{"num_hidden_layers": 9, "hidden_size": 224, "num_attention_heads": 7, "num_key_value_heads": 7, "head_dim": 64, "intermediate_size": 896, "vocab_size": 2048, "hidden_act": "tanh_gelu", "norm": "layernorm", "norm_place": "pre", "norm_eps": 1e-05, "positions": "learned", "qk_norm": false, "attn_scale": 0.125, "bias": "all", "tie_word_embeddings": true, "parallel_block": false, "init": "uniform", "init_std_qkv": 0.0274, "init_std_o": 0.00457, "init_std_up": 0.0274, "init_std_down": 0.00323, "optimizer": "adamw", "learning_rate": 0.00118, "beta1": 0.9, "beta2": 0.99, "weight_decay": 0.068, "lr_head": 0.0042, "max_grad_norm": 1.0, "warmup_steps": 453, "schedule": "wsd", "decay_fraction": 0.726, "decay_shape": "linear", "final_lr_fraction": 0.05, "batch_tokens": [8192, 16384], "max_seq_len": 256, "doc_mask": true, "train_tokens": 260200000, "max_steps": 22107, "dataset": "wikipedia_en"}
MLP neurons of a small language model. Each row is named by its layer, matrix (up: input weights; down: output weights) and neuron, and shows model dimensions 32-223. Each number is 500 + 50 x the weight over its row's rms, rounded and kept within 0 to 999. Numbers have three digits each.
Before each neuron's rows, "fires on" lists the tokens most often at its 100 highest values on Wikipedia text that the model never trained on. A number after a token or word is its count.

fires on: "A" 18, "l" 13, "C" 11, "L" 9, "d" 7, "D" 7
L5.up285:493534591604482486402507467456496460556443460577384557527438533491471538466612522573505478528568548502505498525429499459412484498495402533447393533495559471532505453498456488443625520562477569437540454454541581505522440480563450490410604501535395490493475509456514558519499574476439525490447497542489472475387462534495514500460512530588493577532498532569495461485504544488530471464411479479589414404495475513443542453443481552528505492543549451526427472532461512436456533613499522515429492552454603461501455530562527569518552519561503483498523659563542413424565507517511558460
L5.down285:541465471468411474549554418502524464471509482505509444494498445499542464509518490498556457473484472525549472544431600518593482524599584568561574477464504548469458588438475407439432488422480466515435424485480537494438451476518475582585485504621482437502529482481465497479470476445449573441471442482525498466505581562532450481542436422547512533496516426442529470502499425465511533611487492477542500459493445432451432526532617494479512568446530435408478535630602475482633486463573501546490480495509517462586558522480431491458548521550517525486467516433443524712546512481574427531

fires on: "l" 20, " not" 14, "d" 10, "ing" 9, "ed" 7, " take" 7
L5.up93:472491529696462475514509481451473529454532516505477583544557525525510604498480533548468572447473558495592534455521524558462526496471431489614483590493588541546526468552500555543526571530485574555482421480462500593481510481430471488406518426485529544488543559464525452480479606544516447504555534557445529414512382454496604518519559497568414478520552433492474451542555463418563513468524357545419483527567485501488516583581484550467479489453520547430508446529493542531495473505521442389430490503457489498565518505553491486482466436581453508481437534526521446456512458489456555450
L5.down93:486570490453543497490458588526533521482474491628475436563497438526556428487555550528578452584504499403474528455428609483490475500480536527517528400509504560475510485502540510443530436463489524572483522537550535457477500483539559467506502512578537556494448461568438530491566508474512530574523420393489495486431524431590485486489436464480492468393462419514505476560461476442459614480563447513580481444479516408480445554477519510506447565515484414531543453522547532400519507583485466524530486448446495455460451471530492412524522566508544428417494439501454557520517525483541475552

fires on: "s" 21, " an" 14, " career" 10, "c" 6, "l" 6, "d" 6
L5.up351:531529452499526473526385424460476525554461447596535468470512520592460548481543421457509446501537521483554478464497494486473378584477445464454470490495504506537548511607504551421466528478524518563481419454526521470548490477487416523412476449488486502449578587426492564520545564444540532499522506534446381396415476552461509508528495478480480495483544492474479449484551512397520477499573488464495502512527540529536524462538484576520487536548558555532536577466503412417489427517610484408474534436564557479478469586509469555595531507538605506563447570580488393461592586500470616489
L5.down351:483541393506459464510516492484546512516460539506382507473477413491500517520440459465500463475418534436486537528494486489526448458524516475486490457496508525587547548500555542552459547431517459498424350492492468500493398482493553540595577482581443552454542411500512536483489466533488468388522545553504585482498508514516500588495515463539510468438557518476613477466472581529470508539421512529605483506564527425498486486400525459538481466537453538493542495436526529548554487555400533533538472500451481537456415514505479502590473553484369575410534514518574383533480415477536384452

fires on: "ri" 16, "gu" 14, "ine" 13, "ce" 9, "y" 9
L5.up428:566526481492474519503406459634518423535431483471528502477546433526417599654538437499524439528529497428417458486521488516511467432469507495459551393502499511444451498655488553514484544523503427520557543533436603496525563483509486437480505486591467544465496549494477519564519549476482435538467518439505434447431508540492460478390585524470518481417526454395447561500512550444563468572402518594589517443521511566521513437525516458530609498523558529573463542499563515502537475550451521535494485537486526456544462498577523430480534652502478504579520461495446508479428458508527462531
L5.down428:442534497594516446497531536524545468452548499510482421509440497533572516521533413508523501548534568534486369496491626525534476482392537521597485554475394519539568496425487496531508449509573523381526453421557467455495421446453508616416457522511591523546544442467440469490500497631527446426423538537529526525487544569434450490521424404525574534583491508501478491468468511573552474481540507481431500443441438457560499555460475618523527518466479424450533492504463551553573575507567528495516556519472501506533535435428532497473534404538494487469499427470403578449499484453411464461

fires on: "y" 30, "li" 14, "ri" 11, "th" 7, "ill" 6, "on" 5
L6.up148:623479456501524459478552468598500498624537488482495517492504535486461522527544466531464477499520459530410537497591567521506546439562563526487478447467528503620546549581462599519502510474486500500528467536374505498483540476529531441530618459478488557566432365496524501577573481493522384513510509414435418512531505483510457537488558535466477464498441476517503506471488509508516459454520469632585544504469588520514475605430535518526551504468469567540488535510455380440514484487478486491483517558503492476473375484541501447457408492539532449538534480530365473556518447508473430441
L6.down148:403493515463527399509507472532506478525456551453427398506481533485528555510453541526479550539496470466476484503480448555500502629541440543541498539429538564493582551457396392551521455445517495528568463570564441403462473468533562507519480502586553503454517386517484590506490441463555570596510480502406509533480442545461520412458411502477535594447433485524549528482493468534519568472425529489466521503383515519527534523488480477503577502465458440506426462530605453441517505463481452540549419485517603537534577441517509480625635556465433417416496488475519470546509529501453521499

fires on: "th" 19, "y" 11, "ct" 11, "d" 8, "en" 7
L5.up31:581516556485551550457514495552452526532569543500514599534532514516486460467542504613493530520501488509530578571518487522425442471426550500516540595534453541512474486497481598489662450491451467453504461419413510535451468519461535443404494495525430515636447458506530480557595552474575521465499480558441425414523449494468523439410512461421489528473460515504489524441505515395530542547490474594541609442553468397489542507445480538479557486514536395448435587569522478457437476565425414517443510464501544509490495509554463560563517485471476516593453495550398449438453495421495480451
L5.down31:511510522482528426554423472565517515456434516500517493514461504611515418397489549456530441520548377540489391505473486575390475449503391534489466486521515478494487580444463541461548515499524523518465596489484405476513589475483520588592528471518562550505525407566485533545473489517454505533442570471528594456549477576534579466479440513542533418578478386464540483486455511532509509581474460582463524429613438505481570520590531543445537457556547536515526417515491428552553463475526459461602493440421429515362522491518500558487534558552459467484541437524489411486532472496531477428

fires on: "te" 19, "ly" 13, "y" 11, " and" 11, "d" 10, "es" 7
L6.up358:517523526532487504515473532548418449543535533533574571446447506472473461459567503459415474563497440546549535498520459446460590409496479445576499474436476568452508556545547537545486553467473452517508427543509507486521544517455566521417488471469579486486445486490542481496521538413548465540530366540458490523502543469569588512442516408481495429514550442383601538489531486536556498441452388571434721495555509431497470523530467634498482524433627404480485543433490479503556495523475547480489440519468442460563470470462542500495528548492452585525468498502392516459539500464458486384
L6.down358:468548482543544501540537421550538548489553566494470510522477570478508550508500597468525475479541502475518483521559496468534483409458382519530521571484470541514466532409430453472509461479638528441526529545478507526591578443494427546421413474438459581505544434477499490618435524467401522444488582457450516533512520511407531515566451603554489529523468481602463465441526525492490634535481570509475438512528482511479484544495583608442451468469480486407491489477504547545530448563482512441578487383482527510485475344537510452479520454601472584471533500534547458494484433503526485518

fires on: "ce" 31, "en" 17, "y" 16, "or" 13, "ly" 6
L5.up156:609561514447503453455512538580514461499459531517482554558467495461538578390483497585459445530479500549440510583476525482480548539534497473478489569597478529500501496533565506405536527506519456486518461498502480547501505498527419431472494543484495504563413488461587554555509463423516518530477480435540451440484530489504465425332523544492491512444482524550543542474497477455656481579546373550410561524524451477405580529432495587562503548546478528453571508518496455457613490530506511510450463546408547444476489507577501460579503502571505561545486441496493509529456414426461419488
L5.down156:505475410512546541564512413478486519388511477496523575470533465529486475612511413484556506457531569471521443526593517537558548518634432486501489474416459498498437514514466534518539485541485492530541419489482520472520541509464397549453435491518589522507521561498583447502533390565465431403411472523446592515476524528434508545484495454558608573545471392565537552428512560468497632469449432485496539504587498446597529485515471531440511535463556477407499467488482476491527526464529586549587596456480450487493459447520525413509486536457494493498564532507439479389505492526455417454

fires on: "th" 25, "ad" 21, "ct" 10, "am" 10, "ent" 8, "our" 7
L6.up97:538561473467485491544403469587407559632475464499531504554455648535483465473471496443545437482528468484492514551490517511421517462554513453456505532475506550616478500537524536484527510546450591478526504525502538440526491412472540439500463483513438515562513501498490535540620458534519531563574512495561468484545465488473687558496451449569499489508555490534468453475486468419530458501447500619508567507477489488531491454513461485565511544416514524393490507431516494475570362605526393473465499522545491473379440517490469518488477536547425558506451496505540395387521387454536441446
L6.down97:490519464412452498531438544483522575449445536506527376580520527453570426494600458527489447541378455554546498493533482542542516475524457551516517540483460551432538548488535451582506455461423483478433536459519498565419490540358463522595544433399541541543501553436551526495395512485433540556465483459509509413491470585526523440446460499598480456509498480474545547470461491530576532513413580462546493436504562559540487480510458518558547514493532447494561415583467443485586468467560376432549462562522449564491610492449594491536502560517546459474506446526575420531464538526469595493

fires on: "w" 29, "ck" 15, "c" 12, "n" 7, "op" 6, "ri" 6
L6.up754:487552421591475447535493444487487490464429464588588522426554551497484581491465461608501508522541543440416497553483515532400541586545596469458561513567437541546542440537522563484485518561486549535460555479410471442425547477511475472582531403451574505495491503525476504541523467390556477510424507438439516514516448447565468517438489531547405389460428507521531463411494510389452455461412429560518534505399481502503544511499558520601634517430546453503518534424470411507507497447500583513513532479487509501505529548452462519574498606558553459441465510455548433506429449548412511541
L6.down754:479485541464499507529528516552500475487546498472513439560566537544563399507558461429385510440540443514497518478525493484579439554484444459499477545497536551508560566501429532501594408475578565549490424539490421497497441570543507535488495516484552533478510501500465567443493398518546547570478490435479342478512509556555519480572514502464467492437463333496545440509402455577435497476496571482541542493451494498520531565546577501511481505411442484515466490529554498399521344418512526427474443554510540524559580534577457540478503472558564584407393409436532516503499517455419440478

fires on: "age" 27, " Un" 9, " Ju" 9, " not" 7, "-" 5
L5.up206:532548527522538531496498515528549476513573472502526571471465422490479554427526463538501426525476555548619547495438487471474429432487540528489524580458431517502478480481613507506538542515491530470506448547435504501541483480482546479372584590463477506452443414516613513567546570510480532508455390428478437449554471451488516602522512573504460563446449469399467466588504517480489505509511473535537481471507511502548370435506502546584475439457534536536495504560555459454509591573495548537463438547427554459531532560518498502517415485483512389555533526468577494460478456428529527425
L5.down206:498424513450491523466597571451479508459414578487527563499571555588579496527532411550515526512540437435574576516462532511500468461457418598469520559491567592462507516421510513537550473464495525518546425519544527494456538497496443563533407440469546524515562531489450495527424486506654509507391532466552547521446495500544557434532529423536616522586565428493509545470457485552535533500478405529451503436571448505508429428462492410469418439476492457473417435490519487461546475492523501468510506489510619450569490459450517559591568490562452451475476425447456551592504511542524493513

fires on: " a" 39, " We" 12, " we" 12, " |" 5, ":" 4
L6.up315:521565514488542522464477522452542506527488416477528482432577506492432494488512495496534506519482488490553480483530560511459543549511475508493441509569507568477492582500502510424511445543464394448552545519484567458497564555401597560514475504390504559509424500494515598518484517395546389348443464461463499462460495376546498478519500482493437504463506480496483435509508497494463485422361573496541577627561506492482575562466514548500461464547513447617470544480429513449551454464516491523498427483496478459528468527679485500504533447520446440589452542537389582567576520534432522602
L6.down315:437416503559485467516410450528468553499519541518470455444521468536442492547513429494405493446575530526405468441410563440569523520487497491547496403514415430592489482541590538442409551516545559481491567470514479464561448477490536519520592630469532452452397505560526440487475474464467571505525528544447589539500547490446524490488535430514542510520538501441570438491581520498521455532427552604488499465594516512547492442447615464434496528450534514464469484534519442486456470496582432469507491494475455583442545607518443567470494472450495491445564513489468504382508522560625521397

fires on: "s" 32, "tro" 18, "la" 7, "qua" 5, "ta" 4
L6.up740:500564512563449485541417518462427405485518416474580442477401485495550574445552472523455506490495498492486498531521483566522473431477493442549513529501546527477534469486576599470542565562506453527577504541380536446409511524415483568467573450531628518493473582474563519549369564509546477479515526534538466530401452459560580464520642567483442485551568418524566478563601549540516544526400563566452485480460503501563437515535481495486581482478490448525482539525503459477523472464445446458516516495396492510452582499509509589443477449504441535418444439513392461503473432440486484398
L6.down740:500442498507490531499531484465517534525477511533562514499626553556472530488464500503462521493466483504525403576543518483482499445490519530503446541536474447507536525556563380455518459433564529527420524466549533521444491503510463498467455517475505524550493506482420464425611545482497580445483550531535398532536562523468437490500451479584565450435459548455538488515440512469465502415565475494522427551619519583424518501470519479483480484540594424503571529529503542418506550581505521512499544342471549436442430699461399378625494501527526446459507551473458436541482495540512547537

fires on: "c" 21, "i" 16, "n" 6, "ent" 5, "d" 5
L5.up211:529554526549487556568465448422357475488467510554482585428525632553554512547527478462498499413483567527476546528456442528460465387487447449474495541452418532514504585512473530604390515467483478582462541403453565519453462446522437524499542524528509511588474498577539433470537517437523474468505482507458498536419450495453592517510471471518532410519476416480506559479523535518466494511497486523517565463431485547398512618480483521545541495478500495447518513472504433474471413482520464558484509545402665435508530522501494516530498483568477483659461527465519526462507513529499642522
L5.down211:507454537444627488527431516458488574488520462418562519563623470595527426473596455471429434497456524454534428522414496496550525534506570503512545585464577462552496492588533417510509577574512488553493465529480447512523497546438477468507420515487583483503443496488460437538538490509599482565518482529507474515496537534605447500439571469545530509486505460490566450437453457439561446467479461579578532479535446385477484563579486472450456615539599444399532477474555506518466447484493565476557531538459466471446598499518450423534596503543486538456543448451508491431515440505382476481

fires on: "li" 16, "la" 14, "c" 10, "t" 9, " mi" 8
L6.up147:506580547540440584498491401463336484470499471491531479441507514624556523569479454555524487507494518514461541492458497491448415432493514401534539554507529513506488525442534522468525593554466515400547466494515477456462502428497513550455474331488518602407553460411486489554469497512527513510529549585526452418497454590552461453428570509492565506501513542414514542579551476512482357514436484525492603502448526527437481543433506541391531495408511445558461535461507573545516448538548455516482479474600488402520454593596493528422524480486515433485501519477562483526570502490468582497
L6.down147:529534514493545494478465467412540518428504464414469557606501534417540477552432464553451551517482480459489504521498470466525527613439503522510449526506447541522552493501469458564535408435517458615509459477492461549486529507619425416446476506556530530527513454461474565422512511527564479538555564536455480563546522479522408473455569440528553410577610561497516523567515407495561519386393554510438480471548490377502537484448545556446542482483574501531494471502531491408490481513447543516544473557512491448440519470523460545463590534529408499605539479452488544375522475493455481473